config.yaml
num_hidden_layers: 16
hidden_size: 320
num_attention_heads: 10
num_key_value_heads: 1
head_dim: 32
intermediate_size: 448
vocab_size: 32000
hidden_act: "swiglu"
norm: "rmsnorm"
norm_place: "pre"
norm_eps: 1e-05
positions: "rope"
rope_theta: 10000.0
rope_fraction: 1.0
qk_norm: false
attn_scale: 0.177
bias: "none"
tie_word_embeddings: true
parallel_block: false
init: "normal"
init_std_qkv: 0.0198
init_std_o: 0.0035
init_std_up: 0.0198
init_std_down: 0.00296
optimizer: "muon_variant"
learning_rate: 0.00119
beta1: 0.95
weight_decay: 0.0
lr_head: 0.0045
warmup_steps: 200
schedule: "wsd"
decay_fraction: 1.0
decay_shape: "linear"
final_lr_fraction: 0.1
batch_tokens: 131072
max_seq_len: 768
doc_mask: true
train_tokens: 1332000000
max_steps: 10163
dataset: "wikipedia_en"
MLP neurons of a small language model. Each row is named by its layer, matrix (down: output weights) and neuron, and shows model dimensions 192-287. Each number is 128 + 32 x the weight over its row's rms, rounded and kept within 0 to 255. Numbers have three digits each. A neuron's up and down rows have the sign that makes its largest values positive.
Before each neuron's rows, "fires before" lists the tokens most often just after its 100 highest values on Wikipedia text that the model never trained on.

fires before: " |", ":", " of"
L8.down133:103159057161103087146135035149106151138069189150121148177112173094117176148089162132134113114085094141144151120142115175137105114162114204191138107149113099119159151140125142081095105186115096136131147109155120179104126064122140089051110136194114154123122165123151074113117116119102090135

fires before: " |", " zone"
L2.down174:154124185122180141095077128087129107173174111139069134090081123052132097132077171093112144138128176216190108140171149098046128096105161145132068110095144155130083114071100078054075079110122149141111162120172127136120119068133103136105174135109109132109132130078161040088147134130143145144

fires before: " |", "\n"
L2.down237:115117125176141141137165153115157162147117112143119155101081128169153097132116117153056191154109126129112137088142120113077156151214099095109109114147158109091129145091120078044099033154090101150154126165134131111124091032164151079099140125142173126111124111130147139109153104117153089132

fires before: "\n"
L9.down235:132117161151089203110166148117121115066160120094148158152109150062063102123150160158061048166095077090141073131149100104158183102111163195080131183115125123141099105169113120100068147135051182131111087129128161130135143137083179134096104080122075123165201131142116096125163102107098096117

fires before: "\n"
L9.down213:074127144089135132127059138109103123109139118129108111112090076100116150117130144084057152130125139145101129114122138099110111139130117139151099096161091107123155116085144023195128099123121173104192185113138173086122162079162050105089140143156111143142153117112119071111148108085166138115

fires before: "\n", " |", " was", " are"
L9.down419:135119153136167131114164148151109124173146124124118162125111124110113086196055157102075126102129099147160137079135104109107117101104119189122146164181124078124132109098114108109168145146130145094097135135088079159098099149132163125142089126122135203139146136164133110107139111152111156189

fires before: " |", " –", "W", "N", " 0", "E"
L5.down191:116172131105078141119093202097132134184163133136121119136150134100082104094103124254181188167110094095131107109137105107155092135173125096132163177155147135097081139143134172169059155098106144135067139092107097082149085133103156127112101131099156079140081120157113103162165165109125060089

fires before: " |", " -", " (", "\n", " ", ";"
L3.down431:184133115123133106130097096081192125166136156173118174091133162117202142127103101085045169080172116159120072114118102086129145128082150108141120119078134117056160154123130122119130095142130171124121114139130159077093093140123206160135104186135106148101165142127133081134166137107122174140

fires before: "\n"
L11.down422:152094114096126101098119130138104158124142172140089170158158131139132086160140116000255121144094138150118141160138129101154159157108114127072150122137156103081177112135147107146167131137083140107118138189156127122142150101117137194149137118144190105092119124169166183091080146110116124135

fires before: " |", " (0.0"
L13.down69:136134217104139147133096147147166121126088171106107053131064107145146100139123175132172070102099119173188134131148099118146145096107185125114128104173122101147142106146168081082092176138079083089127115111101143130103192087084136205122127182139065127129137139102136074110169104159139127174

fires before: " |", " "
L12.down326:147204148150137109122181129141107133134121114129115118081091126137226081054079122054118153123147093152142060165128151120126134131140155114086102104096160164139164114153141111136105085095147138172147111072141118161053089094187108127076082145200170175100154085127068118151140145126144136121

fires before: " 0", " ", "\n", " 2"
L8.down443:133107094126124190140190140084135123117158115116149149100101131102118129103114140060081100119173178094111121173121139166125127131140116132158154104150136119182157149136104130075109135108112078143159148103116138175139200153130188136109181128106121163122114072107163120045073180124137168089

fires before: "\n"
L9.down428:149155119126133093097116182143163165061105091150161065164120149117164114102204141181000149127149143032115102123135151146153121132146165081107070155142089102112116031111161171148144155113166188158140121095169156180140089115144166170104151097137092178156107161126124170149166076189119138136

fires before: "\n", " The", " In", " He"
L3.down200:179138122166099132064101118134137095122092122147109130108093120084132173102146166203068125118156124148098103110146123075130143109125136100110132131147130187124131142105137144139141109099114170123180128153150079089215147112139051091135188110078107159210133099173058104179121096134108126115

fires before: ".", " of", ",", " in", ":", " and"
L11.down158:162176084089132154112117089145133114152147135115193151124105091124135129133135105207143147126142068142118147052156111171102137166126130095143166133101058089113116133114119146150048149154086061151102090096204140144119083085072081136121121085098130067126106149135197125184178128092145109092

fires before: " by", " in", " for", ","
L13.down381:113130157129101146125090114145061158131120000116171145176115162120144155159104156154122118165086098101170071096111107089140140087144116110124060107136113098130148140156094106165115094225127149163089189145153166155155069104118146111112085082130154162074133126147173167122126153140094083114

fires before: "\n", " |"
L9.down422:119161122124134174176132103174154087123149159114099109207161120082136148124198123138047137127105077168159067089111112132158125108127195134109125152165124114120078138125157055103119090202059100102134128200159119125080146140122087133148126185093139144104114147119149142104105158160138076129

fires before: "\n"
L9.down185:121174192106204129134152127139145102123143086102126103092129102091147151160078084127002110134182123101124097129155103118174116106127148152117152096149110165128148135098121087156098073135161132136159180160084099139097142104155116115132144105136136141055174118156196115144131086116129129104

fires before: "\n", " |"
L9.down339:113095102138114196113130091119096074137091121137126159125121122081110118111140099102081138094115102099137167141152113139094126119112149166163145091151101127115123119116035125131124123156156141151181102146099072207161142138091153069128096140063173097190133109118114076124119105127136118144

fires before: ".", "s", " |", ":", ","
L11.down207:114094117198128131139146117107125134124147099092150168146129187175085099154151132131158106165126077167082141150102086116127129126125103120170155110172059193132109153124103179161090142086112174111061073127132143163097127111087139102147054107166172164164159204072132123169115067140095168135

fires before: "\n", ":", " mi"
L2.down9:116125140094124126191136115077107046091096117170119155162084165084128136109200127162100115110126128084166128152139097125110157157085140177161079101046137157094072143064189138151125151142109120128091165117121098159126121140106130164122142121116192094095114173101135134124166130093121113160

fires before: "t", "s", "m", "ll", "|---|---|---|", "re"
L11.down369:129116128120096070108107134122114110158065190125123094151132114128073117072159126169184143096144151136117075112171211113156127135222124126103085102129105098141115143111130132173134116113086101144126116145105157111151130111066104097104119099050102145167134138091158106104104054092103127099

fires before: " is", " are", " was", " were"
L2.down80:088178122121117153149117136126159101148149083144069087129123132145125155133092105147117083123138148117128103118102110129117125120098125101105184151120117107122172159153147146116128107141119109105136133091098101098160118113113152145143088127078132107099197070140132121115139147131118119108

fires before: "\n", " |", " in"
L9.down378:151129138153099139135177127158116100154199100099203123129115113155112140119129110145113119083068081153127089162157145163152093136150085154151140179179149170103160126151117115081162078153132139145114160131089079180133146173138167168059113073150137166155124140097152157093130110150174094198

fires before: "N", ":", "W", "E", " of", "\n"
L2.down319:180129146135116107126144148119121150104124171167197099107110124076090136121205119114122130158102125190148116166137033126054087119127128086111171099127130097082140133119129113174141172089125144159163112193144098108202135074115160092082123152091148096203121121155111145177116145158158157079

fires before: " –", " 2", " 3", " 1", ","
L9.down2:100122053105136135101095174077156129115165115143119148104101097120168080095160096154157175077084125109150157088056142153182123173084071112098128121118082116131073135116094147167089118091178091120150112127150088108081160065113133162155104148081113071177077139153150145173222142119060091178

fires before: "\n"
L9.down355:064124123124142093077166141125165064174088106102081084152114119114150048180114092250000158095151134143169099151070108111128086192140116157161112122077138113133081128148133124092138124100102098126172177134078135142105146126184158057101157110099149137108120105085128151122102098111129138056

fires before: "\n", " ", " of", " ±%", "s"
L10.down405:087088146153125078093182103105149166125187129137171154134128140088095188085102145200185140100106103096144136116154178159102142149107140101139148135113130072110054107173106116170146166112161146109150092108105139126165183142138139087171100170084111130111169119083078108130139184131094075151

fires before: "|", "=", "|---|---|---|", "\n"
L9.down402:119092176152101114119101138111123108128161177106146089136110104108076170123186139174090074088110073101074146144174110155055098181114113126143113080122086143195103111101055095056117146129022136117067054150100131139131104184125119160131094067096103119059105196101053144148115102155172166125

fires before: ".", ":", "s", " code", " ("
L9.down375:125159107126139132137123136125163167146168087164167105143188089068138150119147146208193140118166165104202118133135093145214156196122146118122149142124092140166111131146139112122141102092152108106104160170078153164100151143096139093141097125143124141112165088070118090105154106150089126132

fires before: "|", "-", "\n", "|---|---|", "|---|", "==="
L9.down321:098146134149139124128127176150141125146072193146155119161115115142115129115087139112060122135134136182084172081149126106037074120127191120112091128104125147150151183168078115119089178119121150091128117111139166134158123117124101136167167148118096115135035144127079163203125175158074111093

fires before: " that", ":", " \""
L11.down439:094125114119107191104145142142141095158101152133145168079094118107122109058105095217220124109145082145102086125152147154080111148149102107173126142116154118096147158173157132114103073120074110153083144160147119218108166123137078137086091098079148141100130152099162139209144129065123127133

fires before: "|", "|---|", " Goals", " ", "|---|---|", " Apps"
L12.down394:109134044102113072141180138129132128163122132149087168124132115152109141111117144177179137120099112156165079079100143129078127124120079088150162116152042100120156131165153222141153065150181118102129113185143130127158162121113089134118117143089111135155166120118106115140095111090170097074

fires before: "\n", " |"
L9.down236:053166112097194138132149140166140170130179168113140088137146145113126156163142088081120097154128109162170135164110110073191116082140188180114094128114073065175117159145151121114154144113142150174147160107155140096182088122086117078165145116194075089119171145173144120093143101073133108081

fires before: " |"
L11.down248:144115147133125126159132080147060127103157141099099058124129143044171197126099151200156152143162114150148153109133155134124107112158148135103164113151118148192129106110050210154139156108082129152141134119163140151066104192150131101061159157156144181167121168086185086116103139121154180074

fires before: " in", " by", " from", " with"
L13.down259:111121116167146131139150105123040170124135136146150156157138123150141133110095150227042084149147134142153113119089140129152134065128143101127098152142133174114104119085149106125135110166061105156110190115118140118174159110115106143097090153156129103035148131067126143114124139156134131160

fires before: " |", "co"
L5.down328:107140044081135160139146130149061160138064115100098135089171121135096160124143164089186155064135171142127098126090132130137136162119191136137119128186144197132106097146141110123081186163154163111138092170128078177079110142132150089111195110122153155102139146104140078153112086117129120092

fires before: " by", " in", " out", " with"
L11.down188:121162116139103143163182158132144087097138048074110139152108101105119104137123146111085139128132141165144098125108133107163064106079123171156189119178094137087110120088119125135071110076211207139133099098147159144142193124121107144111132138111122118205135156078138075084117089104121084154

fires before: " |", " and", ","
L13.down173:104138145156158155130123092088169112165126109076174133113045103119141172148097131128095157135139090191113144134139141131170099167083155133150173147201116104116134127098086147084142151125090102157179137174146081129107112151140121151136130123121192073137158199169156143175153177183140124139

fires before: "\n"
L13.down249:124110190179142184134184100166092125134123097112142104123114171132179109146115112113255148117151170128113100107138126133138156128136178114132179101137118093111202148157101112139123112160089089101182136155120126128130130119187115104171087129189125153101155144147081154148129115094156108163

fires before: "\n"
L8.down47:196115156140107137094151139120200166145148151134125112145166122119106157168128124182000107148123103139143120137095154176151105163144119164109142078105200141186123078119129139145180076189150097166133171143140092145137110121108154086110144052107115120164132148089159145125141112127096171071

fires before: "s", "Connor"
L5.down337:128123146180140125137152130140081157131102118132107113081117134107138122091132074100206166138101160167129183126135199137125126104081155147139183186169140106131195091071100126138113076127181121122117140175103157143164082180146175154120106163120106108151082135157108110161169176150102137140

fires before: "-", ".", " |", "\n", " 1", ")"
L11.down347:132117170117121151128164086170088130146135118128186161174131130104135134156121119166000117125151152127116172118113091143153129165076057079132102140124150140140111165077135162115170112102132129123139088141142162126125135137116096139094130124060087116157122147138161095141173135130146094113

fires before: "s", " The", ".", ":", " 1"
L10.down185:101121130150152162131102120140149200087125165191092123136106139113152179097153116040176192135171125152120091138156132156189099106108114137068120146088149121159161135127148182101090096141139153120137101160114118158141085080084141108157121175176143157101126144105108175120167055143125094148

fires before: "s"
L11.down100:119166149096154129117099170137106127112179127132144163093138072185174116124116170094155072096183148119128170123166193070135140133123115153106161132130172113075152095042156099118196072139115133141098141119148113156180124109127176129105159080139076149127114126097116097127148099171113133146

fires before: ".", " in", ",", " by", " to", " for"
L12.down315:172161118142128152215091104098159110111124136106137103125107130117140133095089129219149139142087133155119154134137171078057148079095157123123118164096202132115139076048144166143158112142069185151120122157114111166140131092125104150055134112202086095134088082117116069090112193149153146100

fires before: " |", ")", ";", " mm", " in", " m"
L5.down381:139141112118194107175096102151143180150182113113123102165095131116137097158058142075181139160111120130099080118079153102110073112094134147092135097096066130146158185140078108091111127018116160143172153104107128095136105151111123157066146128237105114114127121094150081139077129098148107178

fires before: " Party", " No", " ", " Team", " Season", " Title"
L8.down32:090211082095170185163139110161133103104106128171165160106121135154127155185141162156096127163191129114080181115156138166082132159177108098132090120097142135143111070176162138196080086046128173120138176107166092115083163113125144172156051086181161142202117156074148183103105061116118110182

fires before: "s"
L11.down372:132147068164162155196123118123168157151090149141134116104103173126112114128113086018145109135093178141068128112134091125125145121139145149115121160156111098100112091089102171104090168151176066071142149176093187117108117139136167120071175078166133122133100166111113114139137172085093121161

fires before: " a", " is", " an", " in", " the", " was"
L5.down198:099090135156172119139085102141181122115129110117109149150126111105095165156093093085075187135142122116118098163097147173192177126118112115210132133135154197100145078096148108151083164071149147109136164183117105109098145117120122096110153176126129124168126055139161089145105156150180098157

fires before: "s"
L13.down322:129101116235117129110133124135177080115164144101167110143126186099118111178139086226086129103156115154157102136122130161133085118107111105118140103097135137183152123057155139133115208142099143097122137077111153152109129113122141166117169138149140144179176134108144169179131125125078177132

fires before: "\n", " the"
L9.down28:135155076187084176098150090118105176090128095148113152142126073105127122114081097157011154105148134183111135059102134125162091163074189110156084160152181125127134146107199053118144138156116200090109127065076073083157111057143086149137123157090146171160151122106097133149166123151166108139

fires before: " is", " was", " are", " were", " he"
L10.down146:131133122187125135180110119131149079106137140153119159130170088141061155175097168135096147127109151035127056135073190140151141071126105164158119120147154081084172148172127115092140110112129127130095124142098116136103140114080102154107085154097122108133153185134143105155143188118151146125

fires before: " |", "N", " /", " 978-0"
L2.down189:128113122120068122131022118155077140112184113124125083094109145087187144163161146203021146144123085189167136157107147183098212156116079180135110146143114110135151129206157162141125098160137107129106190091182111140153161070099101100043106160107150163133148134149164138110169108127122127105

fires before: "\n"
L11.down105:107093123160098131141090153067092115113153129151139137095141155143177189099107164035255149165143137110136130088151168094118134106067098063117118111121159098088133147110078123135119088141122074080177101186144142120134125147131126061099129136175147186112109128118187136142110147133089141122

fires before: "\n"
L9.down287:134135102173151108126155208125155116130138108135133156149115131064115144126170114093086191074160105053144126135087162093109147182112143108097106121096109141181132194051144176116084162095146138151109127064149140127144083111116146154120089075085090112183121185098127155121149077082142105142

fires before: "\n", " |", " was", " ("
L10.down157:136165120078101118130144144164145107183127079084118111116116115097123109134156123201000116200091130117151101144091108164110106184110157108172148144179146143136119122119105092131096165154134152135107127117123120087132156132105118136149122148121118093121163099143159110106148126120146129128

fires before: "\n", "=="
L2.down42:169181116156079112046149134073098163105111124135105185113175089145122122153126116173114155129116173143125159151084151140142162137140096200182132174134075095084094125060125147115176160141112146123148101100136095096108087152144073202166130114160117124113143118112124041134176142178152085099

fires before: "\n", "|", "|---|", " in"
L13.down303:135075099118167120137182149151096185095119107188139122152123068135122103150143187089000087177113151160084118163076146078136112093144126113144111114187108127115121095152169137167149105112196126090093154116104161111165157125101158153117126134160160172102176085130120097132169115123121157137

fires before: " |", ";", "\n", ")"
L5.down137:143193092150168128103120140130120162102121067190159159121111154166106075109085124172061129130157163144148155110123136142128147179119124167138118147143151139052123109097129189073110117111163071103179111141126107154117079111070109109149155159117127156174120081130172094158138111100159140126

fires before: "\n", " in", " of", " to", " with", " on"
L12.down176:112172124080113174192088147106116153128176133156068121194134133118170134187110203155093091095112046108115173171100119210109140132133165126124098108095165131121178116144097184123110091125120184156145159119154176137177140102086137134097131124163162200162066121097122081119183142139125134189

fires before: " |", " place", " in", " for", "."
L2.down384:117193147090142119079113135151177080200098152104186146119130119084117109138152118126075111141163130159081151112121112093106147068149175161108161083156123158070180181165121120113078096192100125156150121097139099100084124122128133183020095088076107126124138124078108136076153127091104068075

fires before: " |", " -"
L11.down34:128076140121154111174150144135173136146123168103093094163133122147164183119108172091153140158144147149142133121126129076170104154094186080163118122164137143097072073075092110133090115106100170125094086187132104075136143110152127129113137180165161094141095063187154163127110105125111078143

fires before: " |", "\n", " "
L12.down369:157151130126104121167111102131051114127114165172166170118071184117109126129095131000104175148087112111165181178131137104108112091108153154141093107143123131136164085145122194177179127171092169169113120089083094078104129102079153123149183089154103124145134102161104132144163127140123125071

fires before: "\n", " |", " 0", " —", " 2"
L5.down441:053091147064135102147092123137145146148103093138088063105098138151107131151118155078189098167140126176094135143145101140121147123184210133136102095117096100135154131141170161101128125158116115153148119099140062143100140140124163151141151120138137173114129123196110095059150138101112185128

fires before: " |", " 0.0", " "
L3.down100:109127132101158114140136150126132178119126169065172136138053134102154133120100135122044086077161104166158175103124134112129131139076209126101124069094143092162079117129097094114183175172101084148074097152149108132147169049135127120137174153131152111123088131086145130164175177170185145128

fires before: " the", " well", " \"", " a", " Outstanding"
L9.down13:121086163171182164167134163097134132123076161123102091141094111113028185115103136090180083131165144159211060144123158051119147097135113086114167045120124128140129158106158133123171115115127201144131126133124174124138116125136120115181155108136076058134102098124123151140089139106121105132

fires before: " -", " |"
L5.down16:071166167141156121087119064142137146144198157175125145141133128192110141134136076096134126123109151094145149170141108129182121107097157103131120147096174153134118128089135130112154114158155113156082138144100179153120135115123065114128153141155118074112202109112139131145134164064102144141

fires before: "\n", "W", "E", "Career", " |"
L13.down42:130170137103094050137120181117090108105129143188165112154159147139123141085039099129136153077104138135095120106153101194155079190106132093172157097124141046149128118057163165193141130094177179141141102075187107129072096149133102176194141140083140187113099088197123109173110131089162128066

fires before: "\n"
L9.down430:136128148140103150136152128131158125087070136098063144138190145145099167104079088207082130160142127143104132124134116154122161186104116172124137129119115112102095155097150142130120158114137120159116167191129093127141090127152093161116138103122178119115074110118098129114106131155107180080

fires before: " 3", " 4", " 2", " 0", " 1"
L13.down125:158113159172116185153128163120177164078130146116141145133111142109148113192073136197255140116090121159186143100119126127123124144132116111152219109061166092142147163078173139127086152088171083144152093098118107142101157144124147206178161084102128099082135098118117112119144136120077142144

fires before: " |", " and", " a"
L13.down161:108147203103153134134119142136144137096188159143084138162088179103145126151158109110156100156109178118125121135165148158171099113159154139150116147126191117199108139108087112117147062141133128095127103101158139075142169132123113111162127149183121097081162125088126138137112183098110174121

fires before: " a", "\n", " an", " the"
L3.down261:118130144155144071102119107140080135097118115140145166155101162139146138200147118207105142082120150143126172126110150114149250143135164146122031168151119167140156132062134092149147153203141155092132138105157116158102097090120101107144156136138189162114150085077106149105150110085216080097

fires before: " in", ",", " to", ".", " as", "=="
L8.down403:075137114138122155190148191111109164136147132094121170166113111084136105168138174111172102119069059165100053124097170150124179071100107157164204189119111123128095093151126133114066094181145101138146125110150153123110152120067119096126131152082161122122131119078159152156141145181142099089

fires before: "\n", " |"
L9.down223:137126116057107124134147096159094194146103140081092219090163158128120113072163131175016129139146145142117065145134135099095145156141088110148147128117118107119134113104142137145132129214134123121113095121124129148102133120126142073167158143130084129133080168114170105171142073087178157098

fires before: " as", "-", " for", "raz", " in"
L2.down348:144165172126186161152180138116167157144137110130101128156148109110164120047141166120165125118142075165175107138114110110110128101113131116131095087162178139058145126109127092147134134127109139185103112204144078193119133151134131133112140077155087125152086168060116106131085120151136147145

fires before: " |", ":"
L3.down272:172163156124135107086140087100095104131134145193097084148145123124100192127143125128236134149105113177067113143066096123138155037120132124135115152101168146109137181127107152132120083149126052108092192171126137125189174072107103062129111137084095114161140121070107155103144156112145159113

fires before: " |", ")", "i"
L5.down38:156135160101154111122116175078171174140114167130106112105134078098152155162134088142193140153110168152131118108051165190118099132140092151116109146145115155118141129100165129088096203194129129076073113122069095109138157214124091107126178169167151149140137120077130111154121180124097163063

fires before: ")", " |", ").", ","
L11.down90:074157057145115158167139120115150187093135171145148159134123148129115146124101118089018166126140125154125127113159110078140088145125135121140130131141177184116126120071158088112086136152134131155123182164075088122147101095135089106081135154109126131088166154110127109161159133123080085103

fires before: " |", ";", " hold", " Party"
L5.down368:156077084131168119135134152095150150126115215131143057155106134116141165133121041108068150167116165129070138084118084134119144112047105131186120177080158093120127157154145125112122108111151125097100166119166093112199121171121073158106118117095125128104109092181121133143145094116135142154

fires before: "\n"
L8.down229:108171149154154185117114130086179144061105137168122117149060097122127101099164136104000153118137130078111125123119076125152190151171156133080105161111144119204033112071095121079105094098146112164123117112143143165089165109093148154116113073126086124144147107110131102113164095174108169142

fires before: "|", "\n"
L12.down412:074090174156127072204100151128111145124126126130152106166098160157155145118123143115033137166067085130118140126125152070081128123111150140140149141143168135188120109115112134184133104067130141128154145112095097121170127136154123118137137227101189077129100109141137114156083196136086141139

fires before: " |", "\n", ")", " was"
L10.down13:151067139103085137106084142122125101129164101125143144129132144170161145090131174178166126122105081121111086142066080176141125145142118086148177109125128146120128068110134126094073111093074129094131124187093155080189157141144116124149159140109193105075081145152109194103122150146112194145

fires before: "\n"
L9.down38:144110122132146125160115159125150149108126124146171141138102136095163125096135124180000130116126102128102155140129126174108152120139128122123112120141107145149100122151123131109150138133187130141095115115138151106134151121100147082119120110088110138158141119130102097139165151108137111135

fires before: " |", " of", "\n"
L3.down347:139083191103108138151035157103100142137103159054144136158097109132142122130156134203073118115121121090079084094176052091132167136132121149049128105124127120120160178144128082102149169183095115091113090083058157168105099068114095055155138082114092097058117127124191157096090113156114124155

fires before: "\n"
L8.down149:112147113130139135147088123095121133125122139133155121131127152127147163112104124218000141122108135084132126131113148144136106146139119103177094131113094134133078105139142126117143101101191136144096113098130148117151160132155102102167130119101135138132165151122099110147164075141158124123

fires before: ":", " (", " |", " (°", " (1", "=="
L9.down176:192148155122147098116163151149144151175149139083136098086118121110063178076100113118139155100106155111213126141128124074102117167168087097151154103172075107173087139149095163107107150110107162163122093128141161162129108125114131108010128099149153142159135146142097156094139163144108105158

fires before: "\n", " ", " January", " Yak", " 6"
L2.down157:081132127105117112138134130147138078099133141145080135098109199101070166095076156187134170079090174099107162157134114129107130125048144081102157140142103109180061166137079140116167178135125176152172177171196110143168162157139153085143184127105103194166131101122143153143133139104170147114

fires before: "\n", " Apps", " %", " Goals", " |", " ±%"
L10.down429:123156070126100169172139147121123105107060164119129149145156121077114161173165074109152146152136055103121114111112110089157114129154161133125152137159104093112135142096150126194192095135063149143157118127100116106127123149109104096157092210176124113141078192135136093119122172109134107145

fires before: "\n"
L9.down386:102191106121081126151098080114103074110091101133120159103131096120123185170152151122019173114155108086178056158162126136111134144068112196146125156108107110107108093142197157103122131118198113140145132108105124145131121100076124155120110119111148104193158154128153128139090092220091123142

fires before: " –", "ed", "==", " life", " of", " |"
L3.down297:125134089138108179123138141157115132124091140134168121115111084125125102166192178111143160095117160145086169145165102098115134119107147073090153073107129134098043102099136144129148095158087158144111116161148118120171134092110125118162140109120123072183160134113120143155132136097088155149

fires before: " |"
L2.down93:144195096142146086158108107140153114127153096107157102183106155122101124104163126146157138062157159119109129129092154141150131074158108123102154136095113118160091208128127093139122157145145136078130139106057094136180144123180089030165141141105115127138093183113152134112108144096174107096

fires before: " States", " |", " Kingdom"
L13.down74:089148091178149141142138120082120115087118157156156097155162131112119109156130201057183066139160174121125094112154148144216102094140139171172119154145131138133159167196198151152119153132144140139159089143090126142157134147118087127170190153184146190079189096139136147173142146150156124153

fires before: " |"
L2.down184:115210142087123047163081107123129104141117120126152086161121176173162131143149144044156135128081127149115186123116068107138124081138100152111150112146176099132136144113105160157146112120110120137100141127152119122166165122140117160109062129150067139139137100146092142130159138112110142126

fires before: "\n"
L9.down70:090098117143118162112121100127164200149086109136097132089077151159103172137146098107001073142133153106157138104113100113155138130153140154099165142087211115134156124089127129137110172110141159135154101077096142137155157115160117173134122141104101160106133156121108140095128101189131165157

fires before: "N", "W", "E", " third", " second", " first"
L3.down198:136150124184116191135101190145086112169094122161136064125145117092117186114094118117154107139155101163111175132136104156149132178129121098115129101084124117145181144145140119144167121131173165133096083103131164146156151147124173137151161080084126144116137112121089138133132078115095097111

fires before: " of", "ment", " and", "==", " =="
L12.down339:129135090134106148107136088145116109174162172098119131128189204047144154111148096103231082153153110132173146093136095063093131096090111131077120126150164123140144060108120162092034116170095104178153124120144114103079104130077128114121125130135198148084107067109151109146100176138136124140